From a checkpoint of a small transformer trained on Wikipedia.
Size: 19 layers, width 224, 4 heads of 64, vocabulary 1381, 12.3M parameters.
Architecture: no biases in attention or MLP, tied embeddings.
Training: a variant of Muon for these matrices, 343M tokens, 10465 steps.
MLP neurons of a small language model. Each row is named by its layer, matrix (up: input weights; down: output weights) and neuron, and shows model dimensions 0-127. Each number is 128 + 32 x the weight over its row's rms, rounded and kept within 0 to 255.
After each neuron's rows is what it responds to, as a language model described it from the Wikipedia text at the highest values.

L8.up700 [149  85  80 130  87 133 140 116 153 180 146  87 161 156 169 119 106 149 138  54 128  96 126 119 113  64 174 120 173  87 128  86 157 133 160 139 111  99 111 100 166  84 167 144 140 112  94 130 166  87 109  85 148 128 142 119 103 127 118 124 181 129  76 102 150 124 207 151 143 157 138 156  96 117 143 131  98  66  45 182 116  58  88 161 150 145  91 201  87  66 176 160 135 116 128  71 132 137 162 167 142 129 130 109 116 180 148 135 120 129 138 136 151 158 129 197 107 111 142 181 214 164 133 172 129 129 125  84]
L8.down700 [ 58 114 155  87 166 108 137 156 152 195 143 150 128 118 156  66 137  99 161 105 138 105 138 180 132 138 142 135  73 109 143  96 111 184  98 142 171 132 137 150 187  98 183  97 198 119  99 133 124 142 180 131 153  81 134 125 139 103 100  88 131 148 119 186  96 116  85 167 178 128 166 111 156 121 162 133 159 128 153 110 142 123 106 171  96 113 163 155 129 139 156 137 195 163 129 154 102 131 137 106 157 140 172 146 110 148 130 137 133 203 121 162 143 117 135 127 135  70 155 172 186 179 137 119 106  80 105 181]
The period in "St." before saint names in place, school and church names (St. Martin, St. Mary's); more weakly, mid-word pieces such as "-" in Saint-Girons and "st" in backstroke.

L6.up393 [131 103 134 144  91 130 162 148 148 178 169 145 114 106 118  98 157 105  89 126 149 112 151 158 137 164 100 145  99  95 127 142  82 158 145 141 183 103  63 128 107 132 182 131  66 154 116 146 189  70 179 110 122 111 107 115 158 110 120 123 125 167  86 156  98  88 129 184 115  88 136 105 136 139 145 122  64  76  47 117  36 117  83  96 145 133  99 147  89 129 102 136 107 139  83 100  82 114 124 135 141 101 102 179 156 103 196 147 175 136  85  98  69 139 109 121  64 113 101 146 109  98 143 131 102 156 114 110]
L6.down393 [101 136 148  58 102  81 101  88 189 103 147 114  95 120 103 155 185  79 149 133 186 105 112 108 109 102 126 107 148  89 105 166 146 105  96 133 121 125  84 198 143  72 129 115 211 151 123 110  81 148 100 148 132 139 135 116 108 148 115  70 136  80 158 139  89 182 132  84 129 158  92 139 108 121 160 165 141 174 157  87 138 116 160 128 127 122 121 134 106 141 111 118 121 130 217 141 156 132 111 160 148 175 160  70 162 140  99 108  40 136 121 130 119  98 163 132 167 138 137  83 154 156 159 159 135 111 122 115]
Second or later subword pieces that complete a word begun by the prior token, such as rec-ent, qu-al-ification, Aust-ri-a, Pol-and.

L6.up77 [133 148 124  94  86 126 122  63  74 154 147  67 130 152 129 103 147 189 126  98 118 165 134 169 108 130 149  78  68  83 151 111  94 119 126 160 205  97 114 117 124 133  72 147 100 189 111  70 139 127  80 123  99  98 153 130 147 142 162 203  95 107  98 139 116 195 152 176 132  62 138 106 131 155 131 152 160 167 123  91  81  82 131 101 121 115 211  92  55  92 151 135 145 110 166 145 140 152 150 132  97 183  81 119 132  73 107 122 134 150 132 109  97 162  72 140  59 104 111 133  86 170 126 146  81 136 145 112]
L6.down77 [144  76  75 124 111 123  85 201 215 138  96 152 118  78 130 101 154 149 145 129 122 194 114 123 151 116 139 143  64 175  79 130 134  72 136 164 120 175 126 140 128 133  93 118 141 127 146 147 165 117 191 118 149 145 100 131 151 121 106 130 126 193 163  55 148 116  95 203 132 133 171 113 139  84 103 142 165 176 115 171 159 116 138 152 119 168 120 150 139 168 155 115 131 131 145 124  94 119 118 169 139  95  82 171 133 162 139  80 114 106 139 161 165 121 131  86 153 106 107 120 161 132 119 156 119 139  74 143]
Tokens that open or join the next unit after a name or paragraph: heading marks (==, ===), list dashes, would, commas, 's, This.

L11.up563 [102 189 127 111 126 128 141 148 152  92 123 107  71 137 154 111 155  96 126 151 141 115 167 136 152 155  88 122  78  73 147 151 107 105 121 111 130 143 116 105  59  79 141 116 142 176 126 154 167 118 107 129 153 118 123 231 140 107 202  94  83 121 158 160 105 119  97  85 132 128  98 115 101 148 152 169  88  98 110 135 126  97 115  60 105  90 124  99 131 105 131 138 156 125 119  62 126 130 171 172 155 172 135 120 144 135  59 202 177 117  96 119  93 165 180  34 143 133 127 150 137  88 155  81 120  49 113 113]
L11.down563 [157 105 127 161 163 116 167 157 187 169 101 130 144 197 154 133 102 140 140 149 148 144  95 114  89  71 101 149 116  87 127 140 178 177 175 100 118  97 104  87  78 103 121 145 149  73  79 220 153 126  67 207 160  79 134 134 126 155  90 114 118 113 118  99 110  74 144 147 107 121  93 122 140 155 157 121 121  91 166 143 127 138 153 111 155 137 182 116 168 171 127  99  98 132 141 160  94 119 133 103 170 129 105 151 136 145 118 197 125 192 115  62 107 172 147  99 120  94 180  68 120  93 136 167 154 107 114 135]
Short middle pieces of a split word right after its first letter or two, mostly in names and table entries (Y‑ou‑Tube, V‑er‑onica, P‑oin‑ts); also opening quotes in track listings.

L6.up207 [ 78 198 163 154 120  73 113 125 112  48  89  70 142 132 149 149 146 146  41 114 137 151 130 149 137  76 103 179 114 185 128 134 127  89  83 173 138 176  94  86 146 157  84 140 161 121 127 105 164 105 167 163 116  50 133 142 153 112 135  75 153 163  52 116 149 113  73 161 106 144 175  91 119 177 108 109 137 120 112 102  82  88  87 154 112  72 129 125 148  91 130 108 148 187 135  94 150 164 160 169  76 171 160 154 137  97 137 114 134 119  85 143 109 132  90 143 114 131 122 138  64 150 129  98 133 145 119  76]
L6.down207 [110 134 170 148 155 166 147 175  66 203 143 123 149 102 111 114 137  36 123 105 138 109 124 131 110 169 161 148  89 101 129 157 118 118 138 149  88 176 112 180  72 128 142 119 139 228 130  91 128 146 150 141 147 162 122 158 171 125 160 125  75 139  43 137 119  98 135 152 135 152  66 128 106 132 145 154 134 103 153  77 128 141 133  87 147 106 124  98 124 143 173 136 124 129 113 197  66 143 123 171 127 131  96 124 115 163 136  51 108 198 158 143 160 196 170  81 121 104 114 119 156  97  82  91 133 145 189 120]
Fires on word-internal fragments, often vowel-led, right after an opening piece, as in ex-ce-pt, Res-ul-ts, s-q mi, L-ie-utenant, ch-ang-ed.

L6.up353 [147 157  98 136 147 124 120 101  87 178 124 135 139 156 122 130 112 159 110 135 135 189 118 115 114 114 150 163 123  85 143  96  50 139 142 158 169  78 129 158 149  53 128 120 102 160 191 150 127 170  36 148  95  90 129 154 132 112 106 180 166 135 137 157 148 145 120 154  75 148 118 108 138 151 151 117  82 105 116 118 114  91  95 140 125 124 104 161  99 170 117 102 125  98 222 105 131  79 124 123 189  65 152 167 176 146 105 176 139 114 154 109 111 177 155 125 101 116 138 106 128 131 154 128 116 179  87  59]
L6.down353 [120  86 118 146  60 107 130 113 111 145 113 103 108 111 142  94 137 190 130 130 103 201 136 137  87  70 116 150 146 143 123  35  60 137 131 161 147 127 126 157 155  90 167 153 123 173 156 135 120 132  67 192  87  34 131 143 113 120  98 182 134 108 180 112 160 163 102 177  87 109 149 126  72 211 169 106  97 148 110  61 146 123 146 141 147  78 122 111 148 169 156  73 176 137 136  65 142 115 116  84 131  54  97 162 152 145 106 122 161 126 128  81 121 135 100 169  82 142 171 144 152 111 140 160  82 124 139 103]
Fires on a period or table pipe plus blank line ending a paragraph before a new section, and on inner word pieces such as ak in Taken, us in Tuscan, itle in Title.

L8.up664 [166 184 153 164  74 107 186 132 138 147 134 142 165 105 145 125  92  89  66 150 119 148 153 135 171  78 144  88 154  84 118 120 128 160 121 146 168 146  94 105 134 130  80  83  70 122  99 103 105  96 172 133 149 142 119  68 119 115  96 122  98 147  86 142  60 103 167 146 145 133 120 110  95 156  85  84 172 101 169 112 109 119 106  81 134 146 139 147 133  92 197 136 137 142 169 150 105 145 152 121 143 131 140 151 100 155 141 128 134 102  92 104  62 150 119  69 158 148 173 167 201  77 221  94 136 159 147 102]
L8.down664 [ 61 127 196 195 145 123 152 148 147  77  90 115 115  79 182 166 140 160 124 196 143 221 174 117 112  87 123 126 150 112 132 129  74 128 138 166 162 128 121 147 135  92 113 157 171 114 158 137 131 181 134 187  76 127 112 166 151 160  67 162 151 118 137  90 166  93 197 156 134 118 154  96 114 189 125 127 160 158 141 117 139 137 164 105 140 154 103 135 196 151 135 113 112 154 127 169  58 113 146 143 157  86 123 101  73 206 146 109 131 166 111 104 113 109 153 127  85 154 154  96 115 120 154 116  89 151  96 149]
Early pieces of proper names split into several tokens, often right after an initial letter: the apostrophe in O'Neill, "ol" in Folkestone, "ra" in Brazil, " Mc" in McCook.

L8.up336 [170 137  63 103 106 158 113  71 110 148 145 150 141 159 145 144 145 138 142 149 123 181 103 111  87  68  99 187 154 111 106  94  71 131 139 144 131  84 122 170 139  93 127 154  98 136 140 156 141 193  59 129  78  62 106 132 123 117  92 199 135 111 200 143 112 145 126 110  85 142 174 121 109 149 164  81  60 138  83  97 110 113 153 140 114 117 122 169 180 142 138  97 167  81 196  78 173  90 176 114 143  81 138 193 172 157 113 163 146 132 119  94  87 137 173 126 101 177 120 100 139 170 144 149  68 177 126 102]
L8.down336 [136 135 107 147  56  99 157  91 115 113 115  82 106  89 138  81 150 193 186 112 101 255 135 101 129  87 142 173 118 151 112  83  57 135 122 121 162 116 160 151 118 121 143 136 166 141 180 133 148 110  85 219  84  86  89 158 143  86  92 164 175 107 145 100 140 133 115 189  97 135 158 145  76 195 137 105 131 144 141 132 116 118 129 156 143 106 145 169 141 180 159  78 188 109 193  98 135 114 133  90 191  93 103 131 164 130  96 137 163 142 145  31  86 103 115 152  70 123 119  96 165 112 142 178  65 118 104  96]
Fires on paragraph-ending period-plus-blank-line tokens before new sections, on colons after infobox field names (Coordinates:, Label:), and on accented vowels like é in French names.

L6.up99 [102 150 109 194  27 184 126  98 156 155 110  89 129  99 159 137 179 150 150 125 130 161 163  97 150  95 136  94 184  72 106  73 157  94 161 157 138 133 140 121 128 120 169 129 133 100 117 184 100 182 116 124 130 109 127 160 139 137 147 139  72  95 124 100 113 108 135 116 119  58 121  43 109 197 125 113 124 194 151 108 120  86 183  98 106 108 147 141 104 136 170 158 120 136 178 152 103  94 159 127  50 168 159  90 109 124 114  54 150  86 129  85 102  94 113  99 127 194 141  93 123 210 150  95 149 167 177 152]
L6.down99 [154 179 152 146 135 127 151 130  72 171 104 140  89 117 120  98  39 162 151 148 132 173 132 151 115 148 108 113  82 170 109 129 139 163 114 128 117 139 221 123  88 169 120 126 111 148 191 154 124 100 151 163 109 188 111  92 106 102 149 142 139 125  71 122 102  90 128 145 119 164 113 195 160 118 172  77 129  76 139 195 141  86 107  74 142 154 120  87 117 118 176 100  81 126  55  89 138 162 130 118 137 160 171 132 134 171 171 134  83 146 139 106 190 168 133 128 106 147 118 117 103 120  77 127 146 153 172  91]
Second word piece after a lone opening letter such as l-ang-uage, l-an-tern, l-b, L-it-eracy; also pipes and plus signs in numeric tables.

L8.up448 [134  92 124 113 188 149 141 139 106 123 108 128 134  68 160 182 149 116 157  82  81 158 170 146 116 132 131 157 117 128 145 116 172 166 107 110  64  99 107 114 116 128 120 100 133 135 118  41 110 125 100 142  97 115 154 158 181 147 150  70 116 138  91 145 158 127 167 158 167 113 139  80  90  89  63 175 128  99 175 192 104 105 120 114 154 130 131  76  99 156  85  90 146  75 137 146 150  88 140 155 100 157 179 132 108 161 125 165 146 136  74 126 190 119 113 125 137 138 120 150 133 125 169 120 153 171 145 165]
L8.down448 [175 118 112  69 113 131  88 115 152 126 125 127 125  96 120  95  54 141  94  81 125 162 134 164 128 107 104 164 215 132  85 135 156  86 131 155 136 136 125 119  91  97 151 114 122 138 133 166 135  71 105 125 130 118 128 100  73  84 100 201 200 147 144 183 131 148 120 111 145 147 113 144 122 188 204 103 139 122 118 147 147  76 133 148 104  89 150 156 141  80  88 115 147 180  91 132 138 128 120 124 113  89  87 113 178  62 108 106  87 130 126 206  93  90  70 136 123 179 115  87 156 139  96 136 115 138 141 126]
Inner fragments of words split into several tokens, especially after Christ- or ch-, as in Christ-m-as, Christ-ine, ch-ang-ed, ch-ild-ren.

L8.up149 [ 78 164 106 127 116 136 155 128  71 124  98 211 162 136 119 130 163 181 101 101 143 142 111 119 182 177  75 149 103  90 128 156  54 121 142 153  84 138 138 103 153 171  75 104 178 101 104 115 129 119 118 124 187 162 172 197 149 173 201 130  95 184 141  88  72 127 170  93 164  54 164 119 123 127 107 117 132 101 104 109  65 108 145 122 111 105 193  83 147 153 181 136 134  92 130 123  74 146 159 126 173 135  94 119 149 140 169 148 121 113 166 123  97  92 198  84 144  56 117 126 145 121 112  90  98 117 110  94]
L8.down149 [119 157 131 117  72  68 142 132  39 149 167 154 214 125 119 109 122 158 102 146 198  77  77 176 110 174 103 111 121  96 167 106 143 130 189 118 185 149 130 173  84 122  89 115 205  86 112 129 119 126 115 146 142  75 105 169 183 105 142 124  88 144 130 115 117 170 152 120 123  83 123  78 132 105  92 108 152 110 117 139 143  64 139 118  97 140 158 164  81 142  86 105 140 112 150 163 157 114  58 169 150 168 140 128 130  94 164 168  92 195 123 118 133  90 168  82 224 162 125 117 154 114 119 133 100 129 169 141]
Opening == or === of section headings after a paragraph break, blank lines closing infoboxes, and final infobox field names like Website, Binomial name.

L11.up405 [130 150 137 156 118  97  91 136 116  86 181 174  71 122  76 142 143 133 121 144 128 110 106 165 142  95 154 117 192  88 131 153 142 104 196  81 145 150 127 127 151  88 120 190 138  98  92  87 156 133 137  72 183 148 185 117 189 215 118  81 161 143 158 131 151 120 136 118 143  98 108 137 125 138 119 138 180 138 174 144 127 120 126 149 107 138 143 153 142 163 152 152 152 165 151  74  51 121  81  89 164 147 126 152 122 141 115 158 157 142  92 133  86 116 113  85 116 150 195 191 197 204  95 134 106 142 133 144]
L11.down405 [118 145 135 137 135 150 128 164  86  92 115  76 150 146 106 100 143 130  75 184 160 146  79 148 148 193 155 157 163 191  86 148 137  95 119  94 148  65  94 129 149 162  72 113 146 127 123 158 151 155 102  95 105 115 104 196 121 191 140 146  94 175  86  58 117 144 119 135 154 112 118  93 190 117 177 102 109 145 158  84 121 117 139  80 142 145 129 114 155 136 152 157 172 107  91 102 123  77 124 132 133 121  63 160 168 164 158 170  91 113 104 111 136  83  50  85 135 198 111 104 127 213 128 136 107 147 121 135]
Word-piece continuations inside longer words, mostly adjective-forming endings like -al, -ial, -ual, -il, -ish, -ate, -ary (Municip-al-ity, soc-ial, Civ-il), plus name parts such as "of" in University of.

L8.up557 [198 120 122  84 132 101 112 104 127 199  90 101 128 161 120 146 171  92  85 144  81  77  80 130 131 220 113 157 101 155 128 133 131 116  95  53 132 138  95  91 166 131 105 183  58 125 136  98 201 179  64  95 180 104 153 156  81 137  84 157 126 135  89 165 162 141 127 128 157 124 144 207 110 107  63  88 104 107 141 142 128 176 112  80 163 107 143 144 143 154 118  94 166 102 140 116  89  76 124 165  87 173  76 156 116  88  78 132 159 139  83  85 133 140 168 134 199 128 136 179 149 163  74 111  71 129 117 122]
L8.down557 [ 93  82 124 134 210 106 127 146 154 100 113 110 141 160  62  70  94 152 146  70 191 167 139 177 120 165  86 122 114 194 111 119 150 153 185 126 128  68 125  97 101  88 106 128 111 118 132 154  97 104  92 123 123 143 106  83  83 139  82 122 143 113 146  73 125 182 115  99 197 132 155 111  93 140 120 160 120 172  83  89 105 102  88 137 140 142  94 133 111 145 118 103 123 124 114 118 129 136 106 164 117 113 172 138 136 130  56  73 157 122 136 133 109 114 124 147 147 114 138 169 176  76 113  71 146 184 102  91]
Second word piece of a word split after its first letter or two, mostly capitalized names: V-er-ona, E-ug-ene, T-im-o, Hou-st-on.

L8.up253 [121  50  74 162 139  85 143 165 115 117 141 159 202 141 138 142 151 114  82 141 180 116 159  99  95  88 128  83 135 103 162  90 148 141  73 133 145 144 107 168 132  98  89 140 135 111 122 121  80 154 170 137  88 119  82 146 167 117 182  85 136 155 100 128 110 143 109 106 120 108  60 190  98 135 102 124 116  99 108  70 112 151 123 133 136 118 130 199 116 150 133 102 159 116 150 176 123 130 132 147  82  88  87 111 103 142  97 195 116 160 124 127 142 123  57 145 119 100 189 101 118  88 176 117 106  91 144  95]
L8.down253 [117 136 146  70  67 132 151 151  91 101 141 172 131  65 101 189 140  83 108 132 190 128 135 139 109  82 118 168  74 151 122 139 148 141 108 149  52  64  91 129  89 159  98 111 155 157  62 130 136 124 124  89 155 117 110 136 173 100 128 139 145  64 141  58 131 143  49 123 114 134 114 116 105 125  77 154  92 123 145 185 128 120 146 184 125 166 171 157 182 184 139 124 108 114 152 134 148 161 109 162 140  62 116  97 123 142 102  92 107 120  81 123 134 157  65 111 139 143  74 133 149  76 145 161 135 142 132 118]
Short subword pieces in the middle of words split into several tokens, often right after a prefix, as in re-he-arsal, E-ar-ly, H-istory headings, Pre-c-ursor; also colons after labels like "Density:".

L11.up57 [117 119 109 113  91 112 154 139 189 162  82 142 167 142 150  99 161 109 134  81 145 148 122 170  79 116 200 135  59 136 101 160 151 120 119 103  71 181 125  97 136 166 108 128 157  99 113 146 119  98 194 144 149 145 100 136 171 140 170 193 123 116 106 114  99 102 129 160 152 112 166 150 164 143 178  91 136  88 150 101 127 127 120 136  94 147  79 128 114  51  87 139 145 138  75  90 121  70 160 109 143 123 131 146 150 191 101 131 110 133 118  87 122 137 153 122 200 119 129 176 151 191 145 193 152 149 101 118]
L11.down57 [103 134 149 140 102  94 104 102  65 111  68 153  88 127 107 186  89 180  81 206 136 138 119 107 207  96 145  86 117  71 147 136 165 115 186  95 124 135 126 151 151 119 145 113  92 145 128 171 154  82 122 122 122 163 150 140 119 128  82 108 154 131 167 148 176 185 155  97 111 150 164 157  75 150 165 141 123 140  91 113 130  92  50  66 105 125 125 104 106 111 163 112 164 147  91 102 202  90  98 159 156 100 126 125 148 162 136  95 128 209 143  89 108  64 143  91 111 114 144  65 138 129 161 105  67 144 214 145]
Commas right after a town or place name before its region or country (Sheringham, Norfolk), plus completing pieces inside split words (sem-i, p-uc-k, happ-y).

L6.up301 [121 111 106  89 123 109 120 131 129 110  99 139 148 127 130 138 139 120 114 116 118 114 139 158  78 127 148 129 139  60 134 136  86  88 113 147  99  86 158 144 100 149 164 155 141 146 130 111 187 158 180 132 134 132 163 136 132 111 165 134 118 135 113 157 140 155 158  56 117  78 119 210 133 100  61 113 136  82 136  98 156 196 152 203  99  87 141 134  98 105  67 164 129 109 169  89 123 128 117 135 116 169  72 159 113 135 189 177 169 179 138  91 135  79 163  96  93  79 135 167 116 156 123 122 135  89 166 119]
L6.down301 [107  99  93 186 115 125 126  90 141 133 170 100  98 142  92  90 100 144 111 120 108 136  94 141 130  96 125 115 119 140 133 138 116 148 133 121  83 156 109  92 109 137  52  97 150 143  90 113 147 120 114 143 144 122 129 122 141 146 132 165 142 121 136 134  98 129 111 177 103 142 146 103 184 116 176 142 154 158  88 110  83  48  67 101 128 129 115 181 153 134 148  90 155 119  84 180  94 126 156 115  75 108 166 128 170 125 100  67  97 166 110  95 134 166  91 188 156 108 153 119 186 164  86 189 125 161 107 129]
Inner or final subword pieces of multi-token proper nouns, mostly place names (V-i-enna, Toru-ń, Bak-u, St.); sometimes suffixes like -ly, -es.

L11.up873 [162 144 127 145 110 124 144  38 119 172 122  84 157 118 140 126 129 148 187 119 120 190 143 119  93  75 136 185 187 120 142 112 104 170  97 125 126 120 126 117 167  76 147 129  94 173 171 130 150 156  96 190 107  53 111 130 167  64 164 184 168  68 144 102 138 138 119 122  83 131 110 115  68 207 157  86 124 131  87 146 126 124  91 150 161  98 138 150  94 150 137  94 145 110 196 118 165  65 140 129 180  92 163 153 166 170  97 132 141  99 175  77 101 108 115 142 104 163 145 103 115 135 104 200  80 115 105 113]
L11.down873 [138 100 154 153  36 149 142  87 148 122 124  77 116 119 135  85 139 173 207 106 115 255 156 111 112  80 186 158 126 152 141  46  62 133 136 122 153 137 122 141 100 115 134 185 175 182 179 109 178 128 152 211 150  72 125 135 121 136 136 147 117 149 148  69 142 123 111 157 130 145 153 137  65 168 165 132 114 155 126 107 150 135  82 143 159 141 101 160 149 141 149  79 148 133 124 112 109 115 123 112 180  72 128 170 148 160 105 123 148 160 169  54  95 150 125 171  54  89 138  78 137 119 154 190 120  86 120 150]
Double line breaks ending a paragraph, table row, or heading, fused with the final period or pipe, often before a new == section heading.

L6.up338 [132 184 108 162 184 120 133 126  66 102 116 167 145  98 139 101 141  58 137 166 157 130 129 153 146 164  82 133  88  86 104  98 104  77 132 148 140  81  58 137 122  97 125 139 122  91 103 168 119  81 108  51 132 161 118 118 118 216 105 174 102 128  91 172 110  54 110 106 120 107 126  96 133 120  95  84 147 109 148 129 165  98  28 118 127 172 138 135 135  79 122 143  99 131  59  78 107 117 199 123 121 122 107 129 162  98 139 175 107 135 133 169 119 134 171  84 150 145  98 179 124 177 137 161 121 117 123 129]
L6.down338 [161  72 126 129 167 196 147  93 158  83 106 110 127 126 136 169  96 119 142 104 131 155  88 118  90 152 138 138  95 165 107 132 141 156 178 103 128 155 118 143 116 104 120 150 140 156 133 178 163 143  71 155 183  80 113 142  69 159  89 106 137  82 102 111  50 143 111 192 139 150 118 159  97  50 141 135  91 119 152  76  93 133 154 114 133 124 171  92  82 116 141 149 141 148 108 187 143 118  87 132 105 183 111 153 128 163 111 118 124  70 196 107 140 167  91 116 143 112 142 111 142  97 118 133 118 103  73 109]
Word pieces right after a one- or two-letter opening fragment of a proper name or capitalized word, especially the particles V-an and V-on, N-ort(h), M-ary.

L6.up277 [138  96 167  87 124 150 139  74 100 153 124 125 128  96 114 125 149  64 131 181 197 122 174 155 216 130  72 107 141 148 111 118 148 129 157 137 100 100 152 154 104 168 103 121 177 125 127 126 130 108 117 139 207 111 111  79 157 164 119 107 137 121 153 183 157 130 136  82 202 121 118 124 161 142 170 122 134 125 152  73 164 119 210 118 176 118 105 124 125 135 139  94 157  81 183 121 138 180 125  98 136 190 117 173 181 147 183 134  99 150  62  67 181  89 132 160 126 122 157 140 206 115 135 105 102 221 129 177]
L6.down277 [142 198  51 199 165 112 189 134 137 130 134 131 102 123 162 112 187  79 171 142  83 124 115 121 157 178 203 144 145 107  56 130  92 178  83 108  97 126 114 110 154  85 119 159 110 133 104 130  98 128  98 190  66 128 180 170 114 159 125 107 163 143 130 169 116  68 109 142 162  93 135  96 104 163 152 105 191 184 166  77 144 148  82 111 102 129 159 160 144 159 183 147  93 161 123 124  93 115 157 119 145  56 161 139 188 124 104  97 101  88 158 169 129 107  84  98 124 152 153 130 113 135 109 182 187 100 119 122]
The second piece of a word split into fragments, often in proper names or rare words, as in O'Neill, McGraw, Iraq, Uravugal.